{
  "qk_norm": true,
  "parallel_block": false,
  "init": "uniform",
  "init_std_qkv": 0.0191,
  "lr_head": 0.00546,
  "seq_len": 2048,
  "doc_mask": false
}
MLP neurons of a small language model. Each row is named by its layer, matrix (gate and up: input weights) and neuron, and shows model dimensions 490-553. Each number is 200 + 40 x the weight over its row's rms, rounded and kept within 0 to 999. A neuron's up and down rows have the sign that makes its largest values positive.
A block is one neuron, or neurons of one layer that tend to fire together. After each block is what it responds to, as a language model described it from the Wikipedia text at the highest values.

L10.gate184,193,247,154,236,280,244,306,183,240,159,150,259,245,191,188,212,181,176,178,113,199,206,322,170,186,228,223,194,180,180,231,201,166,156,233,252,194,209,139,183,226,137,212,268,247,168,241,164,234,146,206,240,142,209,181,197,164,137,220,200,153,196,262,255
L10.up184,145,201,184,170,192,171,251,201,212,167,204,187,219,227,151,235,206,174,203,180,219,189,194,205,179,172,189,191,264,239,260,256,233,192,241,238,185,265,198,231,162,134,252,198,232,201,242,99,228,128,269,183,173,250,221,245,179,125,161,192,211,215,173,207
L10.gate248,203,231,195,224,205,154,232,167,199,172,173,236,186,170,231,209,241,204,208,217,185,227,180,226,204,231,251,185,205,161,146,174,253,143,204,232,158,163,193,180,146,224,195,178,219,256,131,188,104,193,223,244,203,176,222,224,189,174,176,165,159,136,244,199
L10.up248,154,209,176,238,157,146,122,206,127,221,208,236,231,201,184,129,183,133,229,197,172,155,168,201,234,221,231,206,195,165,215,214,215,188,203,180,249,150,131,202,257,162,244,242,167,198,224,264,190,208,177,153,246,174,201,246,186,252,224,234,194,200,222,203
L10.gate699,264,100,222,218,153,221,208,223,142,222,121,228,184,170,156,197,181,198,212,222,224,254,277,223,169,234,149,211,141,111,207,217,171,239,184,182,190,248,230,225,238,202,234,172,227,159,214,243,196,201,192,205,211,188,222,166,211,265,214,209,174,186,189,314
L10.up699,163,245,190,227,236,223,233,190,241,198,147,240,188,149,203,156,181,214,205,188,155,170,193,205,209,253,226,201,250,169,134,215,249,233,143,153,205,201,206,231,165,142,231,224,199,211,188,202,144,126,236,221,226,224,220,159,172,137,176,239,254,137,163,246
L10.gate983,176,222,179,282,213,167,161,274,233,178,170,246,211,182,175,262,222,196,261,182,240,181,205,224,180,271,195,186,209,257,189,293,205,172,192,159,184,174,163,184,164,199,215,161,157,179,179,226,175,201,267,188,202,221,293,186,226,155,178,113,183,244,148,152
L10.up983,236,127,201,209,223,229,165,204,189,232,232,206,182,226,209,313,166,237,131,211,201,179,199,180,201,131,292,202,190,203,128,86,252,196,158,245,190,218,169,189,248,167,154,225,116,175,226,248,101,197,245,159,177,114,251,292,256,163,207,238,161,164,256,199
Word-initial fragments in descriptions. First pieces of words split into several tokens, often a lone "s", in critics' praise or description, e.g. s(cary), s(adistic), de(cent), dis(like).

L9.gate110,194,194,187,211,193,172,167,188,172,180,162,195,160,178,171,214,230,181,270,252,210,268,144,252,252,179,178,236,166,217,185,182,189,150,182,201,92,149,262,183,202,216,129,160,241,196,238,194,198,187,204,231,274,194,271,167,230,214,164,241,186,161,180,191
L9.up110,213,211,156,190,160,230,160,276,200,196,157,252,179,255,237,206,239,202,266,141,213,203,200,247,210,116,177,164,238,114,209,221,253,208,152,167,214,122,204,156,190,153,172,217,260,243,148,222,232,254,195,218,196,160,224,155,235,187,181,188,131,203,164,187
L9.gate271,194,189,197,129,182,254,231,164,172,259,264,235,202,225,252,175,207,199,136,222,201,202,175,218,204,145,151,196,195,107,107,214,181,182,240,222,262,235,179,214,211,159,121,172,214,258,187,166,252,261,191,219,222,271,205,176,124,267,194,179,160,136,182,171
L9.up271,300,223,174,218,254,187,282,297,219,154,187,213,187,244,165,203,184,181,142,215,182,192,187,237,161,212,222,201,272,155,209,225,201,171,266,174,212,185,301,258,194,248,165,282,229,245,207,213,168,197,240,219,152,223,166,298,263,274,232,191,162,151,134,196
L9.gate315,244,152,161,171,221,170,238,179,155,212,182,206,188,189,240,241,149,243,186,203,238,216,196,198,194,212,163,249,185,199,184,274,202,263,222,202,205,218,113,181,218,225,197,156,251,215,246,217,218,223,219,217,128,245,216,245,165,227,254,189,183,150,225,115
L9.up315,197,210,214,123,163,180,188,215,156,294,206,226,143,203,212,215,201,197,172,208,226,142,201,179,251,109,154,183,164,210,224,212,184,241,212,180,256,207,125,200,174,203,215,209,237,254,203,116,162,179,203,187,195,164,199,230,193,198,201,180,139,215,222,159
L9.gate334,175,192,215,254,141,255,198,192,208,192,222,148,218,202,196,181,296,228,206,209,225,133,181,171,222,161,235,164,269,135,148,276,204,180,281,112,197,180,228,152,200,118,167,142,193,251,224,202,231,168,225,251,184,194,227,143,168,236,198,130,197,218,303,174
L9.up334,151,183,155,134,182,241,271,193,230,201,193,230,133,156,277,189,231,245,202,119,201,193,234,181,159,177,201,212,203,159,147,187,196,168,237,207,199,234,267,197,141,144,175,186,168,271,303,130,168,235,159,190,291,187,163,119,168,189,198,233,130,199,176,205
L9.gate419,234,166,248,188,209,204,211,246,254,145,186,192,161,115,231,165,193,134,246,236,154,185,188,188,147,278,195,176,267,223,194,167,187,207,233,144,201,185,204,203,177,161,229,179,203,270,242,194,140,168,195,216,182,199,201,176,150,192,166,229,205,136,229,250
L9.up419,260,132,265,240,233,196,200,237,234,182,223,204,186,211,169,188,136,170,236,164,215,248,187,208,117,239,165,192,239,203,276,240,206,192,221,205,198,209,171,168,289,149,217,219,226,167,231,200,152,218,200,209,186,193,171,126,204,221,177,218,246,155,188,206
L9.gate428,194,115,153,198,122,237,231,124,227,228,162,156,217,166,232,230,216,230,170,214,220,142,158,204,224,188,225,141,238,245,184,267,214,169,209,305,197,219,229,212,178,183,221,206,251,240,242,176,224,165,226,205,227,220,139,236,211,160,204,268,105,255,187,215
L9.up428,217,200,254,129,209,225,277,244,210,123,166,184,201,218,220,179,156,199,201,220,185,169,290,135,213,157,266,223,294,198,246,190,261,201,171,130,206,170,195,174,148,228,193,192,198,168,178,174,232,157,197,153,182,225,249,156,206,204,176,141,190,185,202,200
L9.gate469,255,198,187,268,152,254,193,192,216,217,139,256,200,217,166,200,229,192,251,196,207,213,220,183,174,265,154,132,309,195,251,242,134,211,210,167,260,180,145,240,132,270,242,211,227,162,175,199,197,216,171,155,122,179,192,284,247,227,223,173,166,235,218,212
L9.up469,187,188,166,207,191,261,150,224,110,187,193,217,146,189,200,189,253,195,273,231,180,212,175,173,184,165,241,270,162,141,237,250,118,210,207,194,189,181,216,146,135,144,180,209,147,214,244,223,219,153,231,157,229,218,134,172,204,190,224,187,173,196,206,265
L9.gate1069,201,218,184,208,153,185,190,186,261,232,206,271,163,155,168,205,170,274,101,93,176,207,235,197,238,225,215,199,188,176,186,199,91,161,163,271,173,279,172,157,207,140,163,174,189,256,137,190,270,200,196,220,180,203,212,168,143,200,253,172,221,187,226,124
L9.up1069,182,154,232,252,168,211,205,257,217,203,184,189,213,164,229,145,182,159,174,174,274,159,158,193,180,229,201,164,205,258,155,113,170,168,220,246,180,210,260,171,217,164,149,192,168,266,157,238,193,235,165,171,149,187,211,158,174,240,237,239,225,212,187,222
L9.gate1175,204,178,152,152,118,194,222,274,203,238,188,152,160,257,205,237,190,208,164,172,211,250,128,151,228,167,228,224,259,224,197,204,173,187,183,188,256,233,189,185,188,182,203,231,280,281,178,150,164,164,184,176,139,271,234,195,236,219,226,176,211,240,191,205
L9.up1175,225,236,173,164,175,204,212,143,262,175,215,194,199,154,216,169,212,186,216,196,247,211,105,197,230,163,207,202,256,147,235,172,149,278,197,173,223,203,214,256,196,223,173,197,157,133,138,182,180,157,175,244,182,171,155,177,201,247,193,197,206,217,186,139
L9.gate1200,193,217,175,106,210,167,208,238,142,241,127,283,174,246,238,218,227,187,148,129,199,104,215,198,168,237,240,184,228,180,228,182,207,208,172,227,222,182,233,302,205,172,147,112,215,175,203,135,198,184,209,115,190,189,120,205,219,239,236,213,123,213,231,255
L9.up1200,265,220,135,199,122,223,202,258,153,254,184,196,165,190,145,149,197,163,183,222,209,221,181,209,127,211,139,189,228,159,213,215,169,205,166,259,178,233,285,170,205,148,168,216,172,248,251,157,201,236,205,167,205,181,210,127,190,210,187,240,193,258,238,200
L9.gate1328,161,154,205,208,180,244,147,163,184,187,256,174,286,259,144,188,214,169,228,213,145,180,187,137,165,173,250,213,150,141,224,203,218,244,131,216,205,213,167,190,194,165,171,164,255,221,207,267,179,180,209,209,159,174,153,227,240,165,166,247,242,231,197,162
L9.up1328,187,153,232,156,201,194,180,179,252,200,165,153,163,215,176,190,262,201,219,194,216,157,177,141,215,220,229,184,47,154,191,132,171,140,226,235,194,252,190,244,185,218,259,198,114,262,227,232,234,205,193,190,186,190,207,154,192,190,307,265,224,226,263,232
L9.gate1557,241,249,172,210,222,207,218,197,232,220,158,167,209,186,226,217,189,172,191,194,203,238,121,189,199,207,147,202,176,185,192,227,171,202,148,163,190,234,197,179,243,177,224,228,166,225,242,225,213,203,204,241,191,178,196,178,260,167,193,143,150,173,210,214
L9.up1557,163,233,193,188,173,148,214,176,137,182,223,210,241,164,168,232,186,243,171,283,190,245,146,120,256,161,220,151,209,271,239,177,222,194,158,189,240,212,257,260,162,219,206,164,279,200,211,203,224,197,210,195,206,277,215,147,208,231,157,220,184,183,244,280
L9.gate1568,254,194,200,202,154,187,223,211,276,183,109,196,194,219,183,246,209,176,202,225,243,241,214,222,262,168,261,125,268,270,235,263,179,187,184,193,213,213,211,153,194,243,233,186,324,200,252,239,192,253,256,169,230,169,193,173,165,196,217,145,226,171,204,168
L9.up1568,251,123,167,246,162,191,182,209,122,159,220,229,135,193,183,181,199,213,215,192,234,198,100,179,186,212,214,159,207,177,234,266,165,161,160,281,198,174,255,194,206,153,173,159,211,195,110,173,182,200,184,191,220,182,188,162,228,171,241,183,262,132,226,123
L9.gate1588,285,196,145,206,272,129,184,127,195,174,176,156,187,147,147,268,186,238,170,256,228,106,145,294,89,235,209,174,153,252,259,174,224,174,251,205,182,181,171,132,240,227,136,251,146,147,177,191,162,226,239,165,243,236,213,164,194,168,168,256,105,195,213,152
L9.up1588,194,242,232,186,209,145,176,159,165,192,227,212,171,188,196,166,241,293,172,174,119,186,179,144,195,172,179,174,181,190,190,220,162,226,252,281,194,164,239,205,251,208,180,168,204,303,220,191,233,230,201,221,206,140,197,171,186,266,216,143,165,247,282,175
L9.gate1613,221,153,206,230,144,248,133,181,230,163,187,176,185,191,183,286,267,173,176,145,274,302,233,172,181,162,164,241,207,132,171,155,213,237,240,150,181,162,211,193,202,199,238,207,174,185,269,203,213,210,177,218,244,177,216,152,208,227,203,121,141,215,207,165
L9.up1613,258,219,202,156,187,276,262,136,171,129,194,208,180,209,230,180,223,198,166,156,203,167,159,207,190,173,154,262,132,126,143,263,239,211,221,190,192,130,204,154,223,234,172,230,224,178,163,163,190,204,162,239,210,207,240,143,170,264,245,168,158,182,240,179
L9.gate1721,194,220,176,184,204,217,179,166,188,95,259,220,124,193,183,218,175,265,241,194,219,194,191,173,233,199,179,189,199,231,147,225,241,201,234,229,213,238,227,196,156,213,185,135,140,171,224,253,186,261,244,235,209,201,183,222,162,97,158,215,228,216,189,112
L9.up1721,237,145,189,173,179,211,165,192,175,258,342,243,228,117,162,260,212,269,207,240,202,146,256,218,184,174,270,178,149,214,147,226,204,163,235,184,224,277,211,204,126,251,240,222,207,159,179,236,174,191,267,164,149,186,192,104,179,209,192,236,203,107,240,202
Purpose/continuation "to" and relatives. Fires mostly on "to" starting an infinitive of purpose or plan after a verb or noun (designed to, was to be, uses X to); also clause-opening which/that after commas and closing parentheses.

L9.gate112,141,162,241,235,252,172,202,188,183,176,221,290,205,250,217,222,247,215,246,209,176,201,187,213,179,232,308,165,209,230,140,255,172,124,124,223,234,200,210,140,194,233,209,126,263,199,191,204,219,243,234,186,196,181,192,185,183,172,105,155,179,185,239,235
L9.up112,193,67,174,236,203,228,229,227,216,203,206,276,159,233,185,253,225,234,264,144,185,173,171,166,202,293,251,195,262,209,270,203,208,197,110,266,276,184,209,124,138,169,217,184,190,162,257,200,152,278,207,225,184,248,304,204,212,163,155,164,199,148,220,206
L9.gate402,205,265,347,210,149,190,203,139,181,216,209,221,102,182,208,176,222,115,212,231,208,251,200,244,161,236,112,187,196,242,177,173,248,174,207,176,206,169,209,135,191,243,267,172,181,259,223,286,184,245,187,197,171,123,198,121,128,198,202,262,199,205,235,178
L9.up402,207,208,206,188,215,153,203,253,214,203,292,224,207,156,182,113,172,178,191,226,195,216,243,211,177,179,218,188,221,239,160,225,199,232,201,195,113,137,231,240,165,263,189,250,157,184,270,247,201,273,269,150,210,179,276,123,195,81,190,240,222,204,186,146
L9.gate405,182,137,165,224,165,191,227,267,176,79,191,260,244,203,185,224,231,233,220,172,192,218,180,243,165,210,199,215,214,166,181,160,172,180,136,177,206,202,254,225,181,78,206,167,279,194,192,180,151,186,209,134,279,203,165,160,162,148,187,195,156,157,226,191
L9.up405,177,194,216,203,194,234,191,192,165,178,195,166,191,183,184,240,133,214,133,185,215,148,187,173,89,135,276,279,175,246,203,207,264,218,162,200,178,154,207,126,262,181,204,242,192,229,208,225,178,199,136,186,287,197,252,228,232,167,205,168,163,166,187,128
L9.gate516,218,245,173,249,229,217,234,189,264,148,220,199,199,239,226,345,222,200,230,247,94,192,207,200,202,224,187,135,150,188,205,287,239,247,230,245,227,192,164,175,164,206,253,224,238,231,257,199,259,286,167,318,217,203,165,289,173,237,210,226,156,218,187,213
L9.up516,266,157,223,185,183,208,146,167,210,113,231,234,223,217,183,296,195,176,171,213,193,242,196,202,182,183,141,179,230,251,162,184,223,252,157,253,177,145,216,137,176,178,216,161,199,179,211,199,249,214,191,314,276,164,223,238,167,122,159,170,183,276,181,196
L9.gate600,199,187,160,206,209,179,210,213,203,192,94,248,223,235,156,185,187,167,198,216,220,186,206,227,154,210,242,230,264,211,218,132,253,188,192,177,158,213,246,194,224,206,254,139,197,131,211,223,199,226,238,105,207,249,225,234,228,196,156,129,208,89,95,254
L9.up600,252,142,242,279,155,162,266,239,252,236,126,232,193,252,144,260,191,257,223,192,116,144,181,168,181,183,193,180,232,231,214,198,264,159,238,202,133,270,208,188,183,212,184,183,192,224,193,250,234,219,168,218,206,166,223,176,229,149,164,137,211,183,222,156
L9.gate607,163,195,249,173,165,169,226,171,273,228,206,245,203,243,202,272,137,248,202,193,195,220,177,260,135,174,156,220,176,221,185,144,264,207,156,181,217,226,201,214,264,194,139,210,314,174,195,140,250,166,245,192,262,206,233,152,272,208,230,205,155,157,236,207
L9.up607,283,278,216,214,215,154,190,284,269,261,221,211,187,203,265,222,199,167,177,180,139,289,147,189,196,220,208,182,252,181,227,179,253,251,159,212,195,152,212,147,89,138,190,178,185,227,233,225,210,178,187,167,205,110,215,167,184,209,272,133,195,138,234,132
L9.gate643,168,192,220,188,193,192,198,169,217,149,223,232,189,216,240,232,189,235,185,237,190,175,124,175,133,133,262,193,206,214,176,170,211,209,202,219,177,220,211,235,170,227,143,225,256,172,161,203,187,208,178,178,193,234,148,164,244,246,254,164,139,148,178,197
L9.up643,175,193,256,201,141,230,236,180,212,223,178,241,169,160,220,198,239,265,233,220,248,185,236,209,175,160,185,186,254,192,179,211,260,171,201,198,84,181,214,251,143,263,217,201,205,180,185,287,140,203,278,233,149,258,174,241,190,249,249,246,187,196,175,220
L9.gate939,186,279,232,265,115,269,248,228,113,157,227,198,202,162,134,87,200,208,195,168,190,178,160,217,145,248,144,231,178,214,169,187,201,246,151,238,144,171,204,148,180,141,182,241,234,209,232,197,190,166,215,239,146,330,218,237,158,169,232,202,256,181,207,232
L9.up939,210,316,222,183,144,204,225,270,185,127,251,243,199,98,124,173,140,202,201,164,185,166,181,146,129,244,173,238,245,248,222,149,237,168,101,212,128,256,154,167,238,203,182,262,243,204,197,255,212,218,189,199,243,249,240,164,192,173,187,244,136,163,207,226
L9.gate1137,150,172,277,252,154,236,242,157,152,175,239,257,155,274,159,169,231,245,255,133,199,256,230,244,162,113,234,201,189,248,232,186,215,255,106,195,147,209,203,169,232,263,244,218,201,156,224,216,113,210,151,180,204,222,184,213,234,245,231,260,192,220,185,196
L9.up1137,205,148,210,206,178,204,183,143,223,162,174,202,281,261,226,217,183,158,206,187,198,248,242,235,159,206,281,178,239,214,91,157,241,160,192,96,176,246,169,240,197,241,218,261,154,199,197,228,204,164,205,288,238,189,194,142,241,233,160,257,208,233,227,212
L9.gate1154,248,256,239,168,159,234,222,172,267,151,156,227,140,162,258,190,219,192,263,236,230,268,231,152,141,165,121,194,181,231,207,178,249,179,154,245,130,189,214,198,182,173,182,196,219,242,244,159,193,247,206,258,228,247,196,224,148,222,244,241,287,205,228,296
L9.up1154,168,226,237,254,231,205,219,162,248,267,128,203,278,151,205,225,221,231,182,229,148,172,133,186,226,182,229,282,165,257,210,276,243,188,194,186,201,183,203,241,211,177,137,212,181,204,223,231,154,178,231,224,202,227,240,157,207,181,194,144,257,210,185,193
L9.gate1171,220,149,271,268,143,256,209,191,240,188,216,317,179,204,185,225,137,182,170,237,205,220,234,154,126,175,214,157,192,202,130,204,221,262,217,234,159,251,214,201,172,133,272,180,213,189,212,245,226,231,216,236,215,108,254,191,143,178,241,148,256,271,173,165
L9.up1171,159,154,186,271,132,206,202,205,232,223,189,234,120,227,143,198,199,154,249,247,299,188,238,203,186,189,216,180,189,177,156,205,206,226,132,166,176,194,235,219,156,194,241,235,222,164,208,221,161,126,169,181,192,218,214,163,172,161,170,204,200,186,253,275
L9.gate1259,186,162,160,197,148,202,135,129,182,268,247,207,160,178,208,262,253,153,209,254,185,155,187,253,252,137,185,244,181,149,169,247,242,169,139,144,185,163,149,157,102,171,166,207,228,212,161,217,243,226,121,181,195,198,180,94,216,180,208,234,148,229,211,279
L9.up1259,163,163,213,240,229,196,160,159,181,204,146,202,150,120,263,301,193,225,195,214,173,237,246,207,122,230,167,289,186,262,186,190,273,202,186,218,180,244,234,177,176,181,213,191,276,205,179,244,143,197,199,161,117,266,208,201,273,165,279,239,304,216,207,250
L9.gate1299,188,222,240,180,203,258,139,171,214,190,151,206,169,162,196,173,244,199,197,247,230,195,190,247,215,226,190,187,230,217,175,184,227,214,171,172,164,205,201,257,116,137,231,201,266,211,249,222,191,202,159,131,165,193,159,71,181,184,239,260,154,152,195,222
L9.up1299,246,187,205,235,121,225,178,180,227,212,188,213,194,200,220,179,248,203,190,136,208,124,114,188,146,167,156,183,205,200,170,197,186,223,233,204,181,67,180,200,184,124,236,201,271,216,147,136,181,296,238,215,267,126,160,202,226,133,211,201,142,227,242,208
L9.gate1317,206,234,201,227,144,168,220,166,149,176,172,254,239,264,214,260,285,141,187,155,223,193,231,195,210,278,180,148,183,206,205,183,198,144,174,235,255,144,224,227,158,262,99,240,215,146,228,168,188,171,189,246,217,207,156,183,233,138,197,185,217,271,135,186
L9.up1317,191,208,212,192,231,145,239,158,196,226,233,237,177,118,232,221,226,227,142,176,172,168,242,235,177,153,209,145,175,192,188,225,204,207,192,187,179,173,181,238,217,221,158,152,259,218,244,194,228,201,216,211,209,220,240,195,171,205,185,213,187,145,257,192
L9.gate1381,168,203,223,126,152,242,245,194,279,190,186,179,227,227,153,223,229,183,190,142,228,233,152,135,264,139,249,169,275,213,168,161,236,172,169,176,217,225,172,267,217,177,169,122,249,144,190,215,207,151,242,159,168,236,334,202,213,165,211,215,245,175,285,181
L9.up1381,194,263,233,174,166,182,232,198,131,194,223,188,203,196,160,156,231,205,188,177,198,199,223,168,239,165,197,204,269,189,176,180,232,171,176,246,213,180,154,164,213,202,205,239,237,286,245,261,196,231,184,221,191,147,217,275,133,215,273,162,251,167,205,192
L9.gate1717,197,271,216,198,245,170,214,223,293,160,228,242,219,227,161,282,199,231,313,128,166,214,249,193,203,170,235,257,248,206,245,194,235,178,147,201,191,255,211,158,247,170,196,291,250,195,227,220,217,244,180,213,247,180,216,283,169,162,179,154,190,282,222,230
L9.up1717,139,200,233,181,198,169,145,168,244,210,205,259,284,185,341,224,222,213,240,159,224,200,252,205,223,243,250,315,204,202,146,228,234,234,260,154,129,242,211,192,162,208,211,221,274,183,275,235,196,238,155,277,225,194,205,200,128,205,223,208,199,243,112,186
Start of predicate word. First piece of an adjective or adverb starting after a copula, intensifier or conjunction, e.g. rather in|different, more in|stantly, most ex|citing.

L3.gate1500,162,210,170,306,180,193,165,196,194,211,221,272,247,244,160,193,220,184,204,184,203,251,182,183,138,221,237,154,234,205,252,249,161,216,189,239,121,168,188,165,224,204,164,216,253,212,197,194,190,195,153,199,202,262,240,210,233,163,170,257,238,171,188,222
L3.up1500,150,152,205,178,257,164,221,237,147,169,187,199,165,235,164,116,198,198,186,145,245,174,157,263,157,213,210,191,271,242,197,244,178,182,147,198,101,204,256,108,200,119,236,188,192,190,179,218,151,209,268,252,165,153,242,194,142,202,174,231,192,255,255,231
Post-verb complement starts. The first token of a verb's complement, usually prepositions like in, into, of, under, e.g. came into effect, remained in, was seriously ill.